From a checkpoint of a small transformer trained on Wikipedia: 894M tokens, 13648 steps.
MLP neurons of a small language model. Each row is named by its layer, matrix (gate and up: input weights; down: output weights) and neuron, and shows model dimensions 64-127. Each number is 200 + 40 x the weight over its row's rms, rounded and kept within 0 to 999. A neuron's up and down rows have the sign that makes its largest values positive.
Before each neuron's rows, "fires in" lists the words (lower case) most often at its 100 highest values on Wikipedia text that the model never trained on.

fires in: "have", "is", "are", "place", "were"
L2.gate605,219,175,164,205,169,189,174,161,205,176,299,208,171,203,265,171,154,221,286,204,217,292,249,167,183,198,182,188,202,286,175,200,224,190,267,144,194,190,193,193,194,94,193,182,176,148,238,108,288,285,191,201,197,156,215,277,202,175,182,135,211,247,299,125
L2.up605,286,214,193,302,221,253,214,199,140,191,200,184,235,262,202,187,217,121,199,164,245,288,176,236,132,216,172,184,109,249,224,163,211,225,192,171,259,149,248,200,191,181,239,218,214,145,152,172,221,171,252,212,193,272,199,173,237,196,244,207,129,228,172,249
L2.down605,124,193,157,178,212,138,186,169,216,181,242,189,200,101,161,240,209,221,137,194,180,186,183,164,205,310,208,190,264,160,199,197,241,211,205,224,154,249,148,233,182,223,241,156,161,233,176,186,248,233,124,211,145,199,171,261,145,206,214,151,279,149,214,201

fires in: "of", "in", "on", "for", "advanced"
L2.gate350,222,212,193,121,208,243,219,197,274,184,217,185,182,183,151,224,274,166,151,193,282,163,220,226,182,223,181,159,145,213,104,217,235,137,274,124,282,91,217,192,210,169,152,198,214,211,210,191,227,177,280,171,231,185,197,234,205,183,169,144,223,235,239,149
L2.up350,260,213,228,182,229,252,199,188,169,220,308,205,180,140,181,169,128,148,161,225,217,140,234,221,215,308,234,133,196,223,194,134,217,140,193,247,195,215,154,265,191,209,172,199,209,273,195,207,222,163,272,205,253,200,264,203,181,230,169,149,183,205,283,172
L2.down350,270,227,194,134,172,200,255,215,264,249,237,256,166,223,213,175,217,130,223,194,169,248,182,220,192,195,216,136,185,219,165,216,286,251,185,144,196,183,192,126,176,210,221,257,167,156,216,218,225,240,261,194,144,199,182,227,162,124,223,161,203,173,181,162

fires in: "these", "the", "such", "his", "those", "s"
L2.gate934,131,160,185,226,147,229,241,248,154,261,188,163,246,180,146,195,171,214,196,225,176,230,196,237,234,211,241,230,200,160,160,237,196,150,186,193,217,225,170,174,200,226,214,190,141,167,188,144,190,274,76,230,210,188,123,239,200,242,230,236,189,217,163,187
L2.up934,220,194,237,173,180,251,178,226,179,218,166,276,248,231,182,209,163,194,147,196,255,260,157,246,155,195,210,229,182,185,294,154,176,140,189,210,155,179,249,251,163,217,204,115,104,188,244,206,286,265,170,192,200,194,186,228,185,204,292,244,166,276,187,186
L2.down934,244,222,148,180,210,242,189,225,197,173,212,227,225,188,232,224,194,207,245,146,233,201,180,193,192,250,176,204,186,275,180,177,216,201,161,202,258,275,170,185,264,203,253,201,256,184,54,206,170,215,202,176,231,267,257,154,214,207,201,238,138,233,209,229

fires in: "this"
L2.gate1015,188,185,199,137,130,173,240,187,164,251,166,181,165,156,175,222,176,306,220,186,252,281,182,202,210,193,232,144,202,169,268,202,196,195,200,164,159,234,191,216,170,239,249,228,156,227,227,224,252,211,194,186,178,263,173,177,147,179,168,169,196,147,191,239
L2.up1015,219,177,189,228,226,216,278,138,266,151,163,281,107,188,218,161,234,231,203,209,175,242,184,129,200,253,105,159,170,212,194,139,276,209,170,189,174,220,259,228,178,228,208,247,168,255,207,206,244,212,189,186,206,267,214,211,192,256,174,136,202,197,226,172
L2.down1015,279,146,238,215,225,218,181,141,251,198,262,207,228,197,168,167,275,193,238,248,198,125,194,157,187,258,198,212,175,185,170,203,255,158,148,228,114,137,151,106,225,170,148,175,241,114,243,247,161,178,186,195,190,190,193,194,191,246,237,204,160,192,178,273

fires in: "short", "high", "long", "low", "red"
L2.gate89,208,201,253,149,185,258,252,226,214,176,153,206,204,149,228,104,164,268,232,204,241,223,182,111,245,206,230,207,214,126,135,174,138,170,239,260,127,253,237,181,211,204,186,194,158,206,235,178,241,217,279,184,274,175,110,164,166,242,261,199,270,261,213,210
L2.up89,228,257,258,154,211,196,268,231,155,133,263,186,173,109,214,196,263,248,196,176,249,224,151,143,269,339,207,180,203,200,204,163,169,186,229,174,148,169,175,180,234,170,116,238,224,300,191,145,210,181,265,194,224,165,154,228,125,155,210,228,219,177,164,168
L2.down89,221,227,217,235,195,221,134,255,250,169,192,227,245,105,246,193,255,200,184,173,237,172,214,214,193,214,144,220,126,177,123,177,170,296,266,175,226,215,200,174,170,133,210,222,186,252,172,240,145,166,231,195,250,181,234,194,179,237,225,215,173,231,203,170

fires in: "all", "of", "ten", "six"
L2.gate814,192,183,176,226,181,131,234,166,245,171,278,171,234,226,220,217,192,246,153,263,205,213,166,210,166,164,237,210,198,142,142,238,260,225,236,197,199,209,185,268,179,213,266,190,147,174,206,228,186,229,203,173,243,221,197,131,171,226,192,199,136,156,208,197
L2.up814,194,254,229,237,203,202,211,232,241,259,172,172,215,167,192,298,138,226,165,200,124,228,166,176,125,235,170,207,153,238,184,195,206,190,269,163,257,217,223,195,208,187,179,231,289,145,215,218,248,249,109,191,185,180,152,131,258,192,155,176,208,281,186,233
L2.down814,251,148,107,178,200,163,262,152,220,163,260,221,281,231,212,201,269,185,218,224,171,161,166,214,214,186,230,145,201,191,136,191,187,136,176,222,124,167,170,173,194,286,283,162,164,203,111,199,184,163,193,245,224,231,282,228,159,175,159,172,173,107,186,206

fires in: "french", "9", "8", "chinese", "portuguese"
L2.gate391,215,313,183,241,204,273,199,219,180,184,224,214,204,208,154,177,260,170,268,246,231,211,193,151,256,281,281,195,189,125,192,262,191,206,124,221,280,215,228,178,160,135,203,185,230,177,203,211,172,196,158,161,153,219,181,216,189,245,225,290,200,266,158,218
L2.up391,193,218,177,123,219,252,187,229,146,243,230,254,240,236,211,228,177,214,187,187,225,211,281,227,161,216,213,181,209,143,231,154,195,177,158,185,251,174,134,285,170,165,187,271,224,223,163,145,131,175,235,218,159,202,163,177,248,203,184,165,197,197,182,207
L2.down391,149,149,230,189,223,189,165,182,185,206,159,181,124,177,184,241,255,252,189,223,184,116,228,189,169,161,213,159,162,229,184,175,190,233,153,223,175,218,213,142,190,207,169,181,197,165,181,199,227,260,189,208,211,173,213,194,199,263,182,206,164,124,154,208

fires in: "of", "are", "were"
L2.gate1014,204,264,151,233,213,228,216,136,279,190,200,199,155,169,101,187,217,160,152,173,188,173,184,248,180,222,207,251,239,214,186,181,220,172,247,229,179,207,170,233,185,231,239,194,171,133,158,237,149,274,198,156,213,192,158,244,184,183,204,185,175,175,143,178
L2.up1014,214,179,180,236,224,182,168,209,228,184,141,226,244,224,183,227,158,204,197,202,211,249,210,167,202,222,223,211,185,208,167,236,210,182,253,258,190,215,137,176,194,182,286,179,236,143,204,245,178,254,190,295,293,182,147,181,109,165,208,238,192,297,169,199
L2.down1014,215,250,194,204,115,235,270,192,176,209,264,203,224,268,268,144,166,127,183,170,159,215,219,192,185,187,192,162,253,224,269,225,203,252,169,133,288,243,171,158,201,233,234,237,197,196,166,135,243,196,219,244,226,162,180,236,222,198,229,261,132,222,220,187

fires in: "also", "these", "this", "hotel", "reaction"
L2.gate290,171,233,174,208,220,208,247,226,203,177,248,242,126,252,142,208,152,255,123,189,208,206,228,183,325,209,251,126,164,177,233,172,244,237,183,178,239,252,210,194,258,226,159,263,211,158,208,217,233,266,177,213,193,188,174,169,141,285,225,213,159,176,206,163
L2.up290,227,138,153,169,141,142,207,247,231,128,204,233,215,239,228,252,215,165,181,148,221,260,244,215,204,230,197,187,229,200,260,138,179,262,184,197,175,310,218,139,259,181,177,176,211,172,210,221,247,242,163,248,207,179,250,227,122,222,278,203,178,280,190,280
L2.down290,171,189,231,205,237,199,185,177,141,294,287,187,227,203,221,215,254,228,173,240,202,113,229,157,173,180,259,155,193,118,132,200,180,212,202,200,195,130,166,183,161,198,220,218,118,175,154,172,161,176,226,191,104,152,132,201,253,163,220,195,201,185,196,183

fires in: "these", "this", "history", "conference", "2014", "such"
L2.gate59,252,156,177,249,192,236,251,223,159,199,189,178,279,170,174,176,226,266,210,165,163,199,143,209,147,187,284,211,179,180,246,186,220,125,189,138,171,173,173,289,233,181,277,153,258,236,224,151,255,136,202,130,238,161,143,141,178,280,208,194,132,185,194,170
L2.up59,207,124,166,228,252,161,236,210,202,193,219,155,276,196,138,267,147,243,193,204,240,174,222,228,275,210,219,203,203,229,220,205,207,160,250,270,215,141,201,279,233,199,169,173,201,212,162,244,213,151,209,175,250,207,173,141,185,249,192,133,187,228,207,276
L2.down59,175,237,240,159,202,227,120,164,247,183,182,266,117,293,271,166,170,167,181,154,207,255,186,205,183,192,139,228,224,202,131,213,222,199,219,200,189,202,228,149,160,189,276,162,231,235,202,130,170,281,210,192,94,213,239,249,228,173,263,179,242,136,196,151

fires in: "is", "be", "are", "have", "of"
L2.gate490,268,266,211,206,209,180,204,263,251,218,210,179,183,227,235,240,167,209,226,224,264,202,192,91,268,181,192,216,208,211,175,199,210,212,176,229,244,183,184,218,198,162,159,177,180,225,182,217,196,166,237,173,196,212,240,210,170,235,203,135,187,182,218,186
L2.up490,197,133,231,146,225,165,122,259,142,199,265,172,176,245,190,240,209,168,236,266,206,220,250,179,153,198,189,213,148,230,271,205,282,166,177,193,232,237,241,213,230,99,194,197,156,169,205,269,233,174,221,157,283,153,188,113,255,249,160,187,183,214,223,161
L2.down490,198,161,201,193,246,239,204,161,259,120,155,268,220,209,218,248,185,187,139,115,185,174,114,293,195,238,236,224,229,124,226,234,173,194,182,204,213,201,280,171,227,270,216,164,152,131,149,175,152,263,189,204,222,236,271,220,193,187,205,225,214,224,204,231

fires in: "had", "became", "is", "behalf", "ran"
L2.gate522,136,151,196,207,185,169,154,181,290,141,168,210,134,199,243,181,184,184,212,236,299,184,211,183,152,198,226,201,167,224,225,209,232,170,235,196,230,182,211,186,126,156,228,187,64,177,123,211,118,163,156,227,241,253,153,196,254,233,108,241,229,89,205,215
L2.up522,199,227,207,282,146,211,125,200,191,236,194,266,198,176,166,204,159,146,168,216,241,157,175,218,268,174,170,216,165,264,149,164,199,187,222,160,168,196,140,193,212,230,150,195,160,224,173,143,195,155,125,230,201,220,190,200,203,208,192,207,249,220,221,163
L2.down522,223,186,234,148,209,209,200,164,216,85,274,212,243,238,272,222,216,212,187,137,171,185,228,158,146,197,209,166,225,171,182,217,139,249,172,242,171,212,248,239,206,177,226,249,231,228,199,280,147,169,266,217,230,235,264,194,210,222,205,210,119,176,159,249

fires in: "as", "became", "form", "become", "increased"
L2.gate97,201,199,218,228,169,214,230,192,274,130,163,97,201,245,220,191,219,181,159,249,246,164,220,182,162,226,178,198,232,205,230,222,151,161,257,193,250,216,206,207,203,187,161,299,194,220,192,181,158,186,215,147,225,225,219,202,244,167,161,96,184,165,173,207
L2.up97,251,185,213,244,220,204,138,169,242,205,157,169,251,221,184,163,138,148,163,323,172,210,207,90,173,202,199,231,226,175,222,218,209,197,246,236,264,177,171,243,193,205,193,184,222,225,199,183,170,233,203,155,160,245,144,199,150,172,126,134,125,207,225,170
L2.down97,201,156,157,256,215,190,178,157,159,191,161,172,252,112,211,217,249,232,258,166,233,187,179,246,259,170,190,213,212,210,156,153,216,216,199,166,158,184,242,172,268,274,174,114,205,224,257,190,236,224,153,192,214,194,215,213,214,269,155,269,202,241,224,189

fires in: "on"
L2.gate928,204,87,257,177,187,152,236,154,156,139,178,193,214,225,134,234,277,172,139,196,241,200,243,216,209,207,132,210,205,152,240,228,261,212,295,213,228,274,179,193,163,204,140,117,149,149,221,143,168,206,315,233,186,168,173,189,213,227,266,199,169,148,248,229
L2.up928,197,172,213,192,147,218,169,126,156,215,217,232,269,224,227,202,165,194,193,201,261,222,206,191,205,200,117,217,162,142,235,163,88,162,286,247,175,133,180,253,233,183,189,258,262,239,217,185,190,195,221,196,242,186,110,243,140,259,176,164,185,197,213,186
L2.down928,171,172,178,244,163,232,295,226,238,163,208,179,187,170,218,206,217,111,283,247,141,224,178,212,222,103,230,148,180,277,201,214,206,292,182,162,181,186,259,226,214,196,160,169,216,181,225,236,217,185,213,258,182,191,171,217,193,258,199,198,195,184,146,252

fires in: "the", "this"
L2.gate442,163,148,174,264,226,220,196,201,220,173,227,199,194,161,181,166,116,159,220,172,166,206,188,232,196,234,213,146,203,216,252,248,228,191,190,193,190,260,169,227,203,239,243,115,158,195,256,241,238,186,167,201,118,224,181,280,228,237,230,172,197,119,216,244
L2.up442,230,193,207,232,162,194,183,185,275,214,216,129,247,201,199,216,208,189,198,333,152,205,185,217,266,157,234,226,224,182,249,214,224,179,158,222,214,254,222,245,224,247,179,196,174,253,214,167,231,201,225,200,189,196,186,191,223,223,302,238,180,186,184,246
L2.down442,248,181,200,211,229,189,179,171,208,164,236,266,187,177,246,168,216,228,204,170,194,184,181,177,147,197,156,170,146,162,170,191,126,185,243,187,244,162,248,201,193,183,234,223,248,164,135,219,168,202,191,107,202,167,240,195,185,176,168,194,178,263,152,123

fires in: "the"
L2.gate471,253,154,212,233,223,244,144,199,159,184,171,151,175,214,189,166,179,180,213,196,279,225,230,147,107,246,189,227,261,165,230,203,180,199,236,163,178,297,178,192,211,241,191,177,222,213,148,227,207,287,218,184,166,203,210,301,162,214,207,151,146,208,204,210
L2.up471,176,155,256,238,260,203,184,230,240,196,100,242,189,146,247,191,230,234,183,153,220,214,137,212,234,162,196,241,181,146,169,193,175,204,262,231,227,145,283,201,168,217,167,218,158,240,182,97,243,150,177,242,215,194,167,217,238,205,184,183,207,174,228,241
L2.down471,260,202,165,206,240,201,206,162,199,167,200,224,191,222,127,209,180,165,218,207,220,205,272,164,141,254,171,147,164,251,248,213,188,238,124,183,196,216,206,205,267,181,298,221,239,188,197,307,166,199,169,131,205,215,188,174,158,182,124,212,207,238,204,168

fires in: "in", "inpop"
L2.gate161,189,189,192,139,188,201,167,198,178,234,165,191,261,168,212,150,161,202,231,108,109,205,200,218,182,205,259,198,199,192,266,192,132,233,291,166,187,173,144,192,163,197,259,227,208,178,199,218,169,129,244,187,253,207,219,257,219,238,224,216,250,196,154,200
L2.up161,200,248,193,185,136,177,205,192,137,186,241,270,244,227,211,201,153,271,204,198,156,202,209,163,149,253,233,182,184,142,194,218,194,236,179,185,201,81,101,187,190,173,230,173,204,167,221,264,181,204,238,208,212,188,289,171,194,190,263,195,171,215,125,182
L2.down161,182,190,249,204,189,222,189,187,249,203,248,230,183,133,296,207,222,220,223,265,199,237,186,207,196,339,228,215,200,181,141,115,230,234,242,182,228,186,200,205,171,240,208,296,257,238,159,204,207,220,196,162,90,227,250,217,212,210,175,210,269,175,253,207

fires in: "in", "as", "inpop", "harriot", "harold", "component"
L2.gate1115,195,249,150,204,136,189,226,193,172,237,291,211,183,242,153,206,186,121,219,176,212,167,270,221,155,247,268,133,163,182,169,246,165,233,260,242,161,243,104,171,212,194,181,175,236,161,159,292,225,168,228,239,138,235,330,224,186,246,188,171,159,199,145,202
L2.up1115,192,186,201,219,190,194,200,219,149,231,262,260,214,211,180,180,222,133,184,138,179,102,215,213,227,249,236,159,111,157,163,221,261,226,207,220,235,236,160,178,207,200,149,245,231,241,199,253,220,156,226,207,233,192,215,182,207,229,163,99,110,170,166,206
L2.down1115,192,146,225,183,206,166,150,237,275,140,109,157,195,187,271,256,272,270,154,262,199,229,160,211,147,254,151,231,250,181,167,164,208,132,180,169,193,160,231,264,241,214,249,158,172,210,214,199,190,172,171,216,150,261,166,208,260,141,176,285,283,167,249,215

fires in: "of", "that", "in", "with"
L2.gate1010,190,275,182,213,224,186,167,244,322,262,241,249,256,224,205,205,159,206,241,204,212,170,206,221,197,166,229,142,169,153,172,242,149,107,202,215,213,137,215,190,216,168,195,173,248,199,178,197,141,234,221,246,181,274,256,234,133,191,188,137,251,200,229,250
L2.up1010,216,110,192,238,173,198,191,222,213,171,253,181,138,208,173,192,226,176,212,183,301,208,184,207,272,255,172,224,248,168,186,192,248,236,157,193,172,137,136,187,175,288,209,173,227,169,184,192,194,193,230,137,181,203,197,158,219,145,190,212,255,245,267,149
L2.down1010,130,297,236,179,235,185,267,206,218,139,178,177,173,207,205,151,150,201,170,180,204,234,179,262,148,199,244,260,261,281,220,176,153,180,282,190,174,238,223,150,244,192,173,266,225,150,284,176,189,240,204,212,168,78,271,140,227,194,217,153,220,181,176,242

fires in: "april", "february", "district", "october", "stage", "november"
L2.gate875,188,196,216,244,189,172,171,196,191,219,94,194,181,220,217,125,100,256,184,215,160,154,189,144,186,175,124,125,153,219,158,141,203,207,196,231,170,156,115,211,173,209,132,143,161,189,234,191,192,230,184,78,180,225,236,191,194,230,240,140,125,156,299,234
L2.up875,240,178,219,167,212,213,160,281,259,205,188,224,223,155,184,129,256,134,149,201,237,209,209,227,162,245,224,117,212,182,172,194,241,235,133,212,172,166,180,224,143,259,203,108,186,137,203,249,198,126,210,209,192,191,232,197,196,272,159,164,181,166,245,235
L2.down875,191,183,197,224,176,215,256,94,161,197,283,216,193,144,235,259,181,209,266,241,193,236,226,192,220,233,187,256,178,188,240,213,173,173,204,190,259,175,272,161,198,125,181,229,264,225,233,170,248,208,204,206,153,148,252,183,181,169,184,258,208,259,158,225

fires in: "world", "asian", "international", "australian", "architecture", "global"
L2.gate261,172,155,201,165,230,179,204,203,158,276,156,210,184,252,189,142,200,200,145,156,202,287,127,266,220,227,126,238,194,159,204,176,250,169,269,186,140,185,204,105,234,218,218,209,156,259,202,220,206,244,188,271,139,151,104,213,210,258,268,225,147,270,211,251
L2.up261,190,229,155,235,242,163,153,151,196,219,240,179,236,245,198,203,162,133,212,156,238,188,217,195,174,176,259,216,145,174,219,185,250,152,210,163,159,231,167,237,230,181,246,124,194,228,143,220,237,235,231,220,267,196,194,235,185,218,127,154,179,296,259,238
L2.down261,151,185,300,237,237,210,227,196,199,176,164,275,160,116,176,281,144,228,270,154,205,259,238,235,266,210,246,191,218,157,204,262,239,270,148,236,243,259,199,181,126,188,207,248,138,191,205,157,299,170,235,115,238,244,164,184,138,211,213,229,223,70,169,99

fires in: "to", "of", "by", "replacing", "as", "unlike"
L2.gate171,246,214,162,171,224,166,140,162,210,161,172,167,211,183,196,221,159,264,184,160,139,180,233,225,203,203,257,263,310,193,238,171,224,129,201,181,253,207,179,216,217,260,169,195,218,198,192,256,213,161,151,124,241,194,217,231,222,266,189,207,287,185,257,241
L2.up171,147,224,225,151,211,233,187,231,211,228,219,186,157,195,224,255,203,200,272,206,176,162,292,166,199,197,195,180,135,243,190,159,233,182,229,172,223,302,260,249,221,160,254,147,165,147,240,222,153,186,220,174,166,129,205,149,271,151,193,196,199,249,291,223
L2.down171,227,264,255,226,231,155,249,131,180,174,229,217,206,256,152,161,218,179,125,180,179,180,176,200,206,268,146,194,220,188,240,296,211,307,195,120,187,233,266,209,210,242,219,243,206,216,186,194,208,177,239,216,209,286,224,182,151,170,241,243,195,237,215,175

fires in: "south", "north"
L2.gate380,162,228,232,234,184,294,145,173,213,240,199,177,179,152,204,113,198,236,195,190,133,153,185,224,212,247,213,253,176,231,245,239,166,189,161,215,140,210,175,258,186,216,227,208,281,203,189,191,238,222,206,169,225,171,185,169,168,236,210,206,148,194,195,195
L2.up380,272,206,204,259,174,226,144,170,199,174,255,203,153,124,203,189,250,152,182,223,202,188,163,220,143,184,208,173,267,123,247,239,218,238,125,158,107,165,187,192,214,200,129,200,207,222,240,193,252,222,164,241,217,255,266,243,182,220,156,241,174,159,220,242
L2.down380,187,161,308,195,222,257,163,178,240,276,176,123,221,195,251,243,174,217,161,157,170,231,260,267,214,264,202,228,227,211,171,186,238,203,185,232,181,178,158,287,235,175,170,213,127,211,218,173,160,250,108,190,195,160,249,218,144,176,126,161,240,187,175,164

fires in: "8", "22", "12", "7", "9"
L2.gate457,202,189,251,195,196,183,211,212,220,204,190,218,204,221,202,212,225,217,256,316,186,201,202,138,220,256,180,90,258,168,211,234,125,161,121,189,190,246,172,191,273,208,219,273,213,154,239,173,253,109,191,177,145,271,194,177,221,179,210,234,212,208,213,189
L2.up457,262,194,126,232,191,190,199,273,215,247,248,257,220,185,123,201,151,216,151,223,255,187,126,212,224,200,256,149,168,157,211,219,108,240,68,201,202,127,107,176,198,165,180,202,135,131,223,145,214,222,144,172,136,254,167,236,180,212,283,159,188,230,218,198
L2.down457,108,221,238,235,242,235,220,117,153,158,159,187,235,237,196,151,138,216,263,194,207,191,287,211,154,170,199,193,139,206,133,207,196,241,229,221,182,168,174,244,167,282,189,178,242,254,226,220,148,215,200,221,249,171,212,284,202,213,210,207,118,186,148,191

fires in: "of"
L2.gate95,176,187,230,224,282,211,220,187,195,155,115,239,187,147,250,131,141,182,229,190,159,124,227,196,235,208,237,232,234,255,194,187,132,167,125,227,190,172,162,196,193,190,140,250,193,220,207,225,127,180,267,212,215,172,139,271,202,141,195,153,225,252,201,314
L2.up95,149,153,187,199,203,269,220,173,161,177,180,184,223,238,143,96,159,223,202,185,250,261,135,173,198,163,213,235,183,149,167,147,234,191,188,252,216,233,187,187,156,232,147,280,223,180,207,158,256,201,180,191,243,157,204,186,200,149,201,255,192,258,230,224
L2.down95,180,200,206,208,158,171,205,215,243,122,182,229,259,154,196,199,193,246,219,181,255,138,209,139,221,268,143,253,227,269,154,263,190,230,201,227,190,208,159,203,172,149,208,169,217,122,227,218,207,204,248,222,205,156,258,220,137,256,153,168,293,196,160,158

fires in: "south", "road", "southeast"
L2.gate225,181,225,180,244,129,211,179,198,223,242,150,205,171,218,219,209,203,179,267,277,206,214,196,219,220,182,208,224,205,128,182,201,206,207,187,275,114,179,242,169,182,235,213,138,192,193,149,262,247,218,172,164,232,214,235,255,177,242,257,182,169,188,265,201
L2.up225,155,238,173,232,222,229,227,148,200,215,131,219,187,239,244,221,221,209,242,211,189,192,237,237,153,250,169,197,194,194,188,213,191,217,238,192,118,195,231,123,273,271,154,196,158,228,187,204,249,193,179,167,172,232,260,213,182,264,192,196,199,196,262,178
L2.down225,202,166,253,194,223,119,192,268,174,181,232,217,268,213,205,177,181,254,160,117,254,220,240,219,218,191,245,231,157,214,194,197,206,160,194,148,216,204,175,293,238,192,206,210,205,181,245,150,163,230,272,196,241,73,209,168,178,181,199,192,248,218,164,164

fires in: "the", "their", "of", "original", "democratic"
L2.gate208,252,194,218,182,233,179,226,223,156,187,190,271,199,183,158,176,130,200,188,224,180,205,241,235,253,250,191,192,203,196,278,196,214,174,163,262,209,184,162,197,206,241,162,256,257,267,204,207,222,253,138,179,256,246,112,207,207,204,294,226,268,277,230,223
L2.up208,163,177,114,188,170,264,242,213,171,173,203,182,230,167,208,184,228,154,248,179,143,207,133,166,232,252,167,183,234,205,206,235,155,206,196,218,233,224,157,189,154,218,140,211,241,210,220,195,240,250,147,198,208,172,175,215,180,215,221,236,258,226,191,235
L2.down208,171,214,184,200,160,145,229,216,109,210,235,252,214,180,251,163,212,286,170,193,231,210,185,274,161,270,230,244,150,177,189,143,172,182,235,173,165,230,194,197,179,182,236,210,181,174,193,245,131,224,273,204,213,186,203,229,243,221,168,198,170,234,201,267

fires in: "the", "2025", "of", "2016", "2024", "department"
L2.gate910,201,218,141,190,202,208,184,183,160,187,207,170,182,266,275,182,242,181,193,116,220,194,271,227,151,237,222,170,167,158,198,171,173,191,239,205,173,203,158,207,176,229,221,273,223,138,149,157,217,180,234,180,222,233,136,202,247,234,196,116,232,183,228,198
L2.up910,187,147,187,210,190,168,200,188,198,242,196,162,155,185,226,218,147,133,123,241,104,91,214,207,225,206,187,206,182,105,193,140,245,129,171,226,204,257,162,247,154,191,174,185,158,149,245,220,194,228,219,186,157,204,141,208,203,266,187,160,192,226,242,193
L2.down910,261,240,210,286,265,177,250,230,171,215,107,245,152,193,243,202,244,188,204,145,248,217,169,256,198,150,210,203,179,185,197,267,174,265,211,211,177,241,232,199,195,120,157,151,313,145,167,192,248,219,182,223,200,168,294,240,200,199,247,181,208,226,149,177

fires in: "5", "red", "4", "gold", "bronze", "18"
L2.gate280,164,216,256,159,156,231,107,224,178,234,181,170,202,240,142,197,279,282,182,237,210,217,170,157,177,197,222,137,227,234,149,149,117,211,189,170,225,272,120,225,176,210,155,195,214,199,208,221,199,141,173,250,98,278,195,271,168,161,168,219,230,176,239,180
L2.up280,236,221,189,185,181,155,222,185,283,261,229,184,197,178,243,184,161,223,229,242,203,176,252,175,172,265,234,225,231,205,304,307,211,126,228,215,84,306,166,245,224,149,234,233,257,196,214,208,179,138,126,203,223,208,189,152,172,169,177,211,192,206,181,109
L2.down280,157,223,182,190,196,211,143,251,198,166,240,191,196,225,203,150,200,250,177,215,176,179,155,210,212,210,233,233,173,235,138,202,210,239,184,199,222,222,218,179,208,195,151,162,235,256,183,100,131,190,198,186,219,230,179,230,194,241,190,238,221,194,242,238

fires in: "when", "for", "while", "in"
L2.gate323,165,213,212,182,257,242,126,276,166,235,250,173,213,204,146,217,183,214,302,228,245,248,209,233,190,227,223,159,195,187,133,202,135,185,277,190,261,238,250,116,200,219,196,193,167,226,208,192,204,189,224,126,205,140,137,270,144,249,236,196,204,196,229,177
L2.up323,148,205,266,186,200,214,306,203,207,229,214,249,197,236,203,179,189,162,117,192,187,160,215,188,221,211,188,202,212,181,159,219,131,206,203,258,197,192,150,155,189,182,181,239,194,156,251,166,185,207,234,214,232,199,147,236,221,246,156,176,270,188,217,199
L2.down323,223,170,217,241,236,200,264,134,246,207,231,244,260,193,194,201,178,191,258,163,175,136,150,202,117,208,268,125,234,184,186,204,246,135,200,183,241,262,281,167,151,209,191,197,174,225,213,274,209,196,246,175,209,224,182,216,141,256,171,188,162,202,161,232

fires in: "album", "officer", "wu", "columbia", "offices"
L2.gate403,231,208,194,262,193,174,225,216,168,227,145,176,180,204,173,224,203,221,198,160,217,189,222,101,219,102,200,177,223,185,252,204,280,164,207,196,184,161,268,148,154,118,250,175,203,196,236,257,237,223,268,160,130,143,200,220,226,214,190,297,223,231,183,218
L2.up403,146,166,159,160,163,212,220,153,238,227,84,257,281,215,174,228,185,83,296,224,156,171,249,171,176,165,182,183,257,208,202,175,198,219,194,230,202,196,237,171,184,194,222,236,136,204,221,183,223,254,218,225,188,207,221,228,213,187,168,233,209,212,230,187
L2.down403,178,131,209,123,273,179,149,273,195,168,231,258,196,200,176,139,221,214,179,224,221,248,141,294,196,178,130,140,138,155,183,246,148,194,226,183,226,206,167,266,213,223,192,139,262,199,162,200,174,160,143,251,279,182,136,163,196,167,229,157,209,211,184,146

fires in: "april", "june", "january", "february", "may", "november"
L2.gate948,222,143,247,209,185,157,219,84,197,183,218,178,206,169,208,183,126,192,226,250,227,126,179,180,181,133,215,239,209,213,179,251,193,173,201,194,167,228,158,264,122,190,213,190,113,171,247,164,201,185,284,238,220,123,199,182,231,243,222,135,296,221,239,211
L2.up948,209,163,181,219,222,202,145,201,188,99,181,156,262,143,193,167,232,172,264,194,198,255,198,170,183,240,260,180,245,153,226,200,277,206,196,186,186,208,194,226,243,300,230,263,216,188,183,212,189,243,249,183,208,230,202,212,167,199,222,201,233,190,243,160
L2.down948,168,189,197,155,204,250,187,168,162,203,175,248,201,165,212,202,242,172,221,210,169,136,156,216,279,167,131,253,203,257,191,159,161,181,194,174,194,247,174,230,151,94,243,113,126,231,195,237,229,210,171,217,170,151,207,256,224,248,197,212,221,241,199,188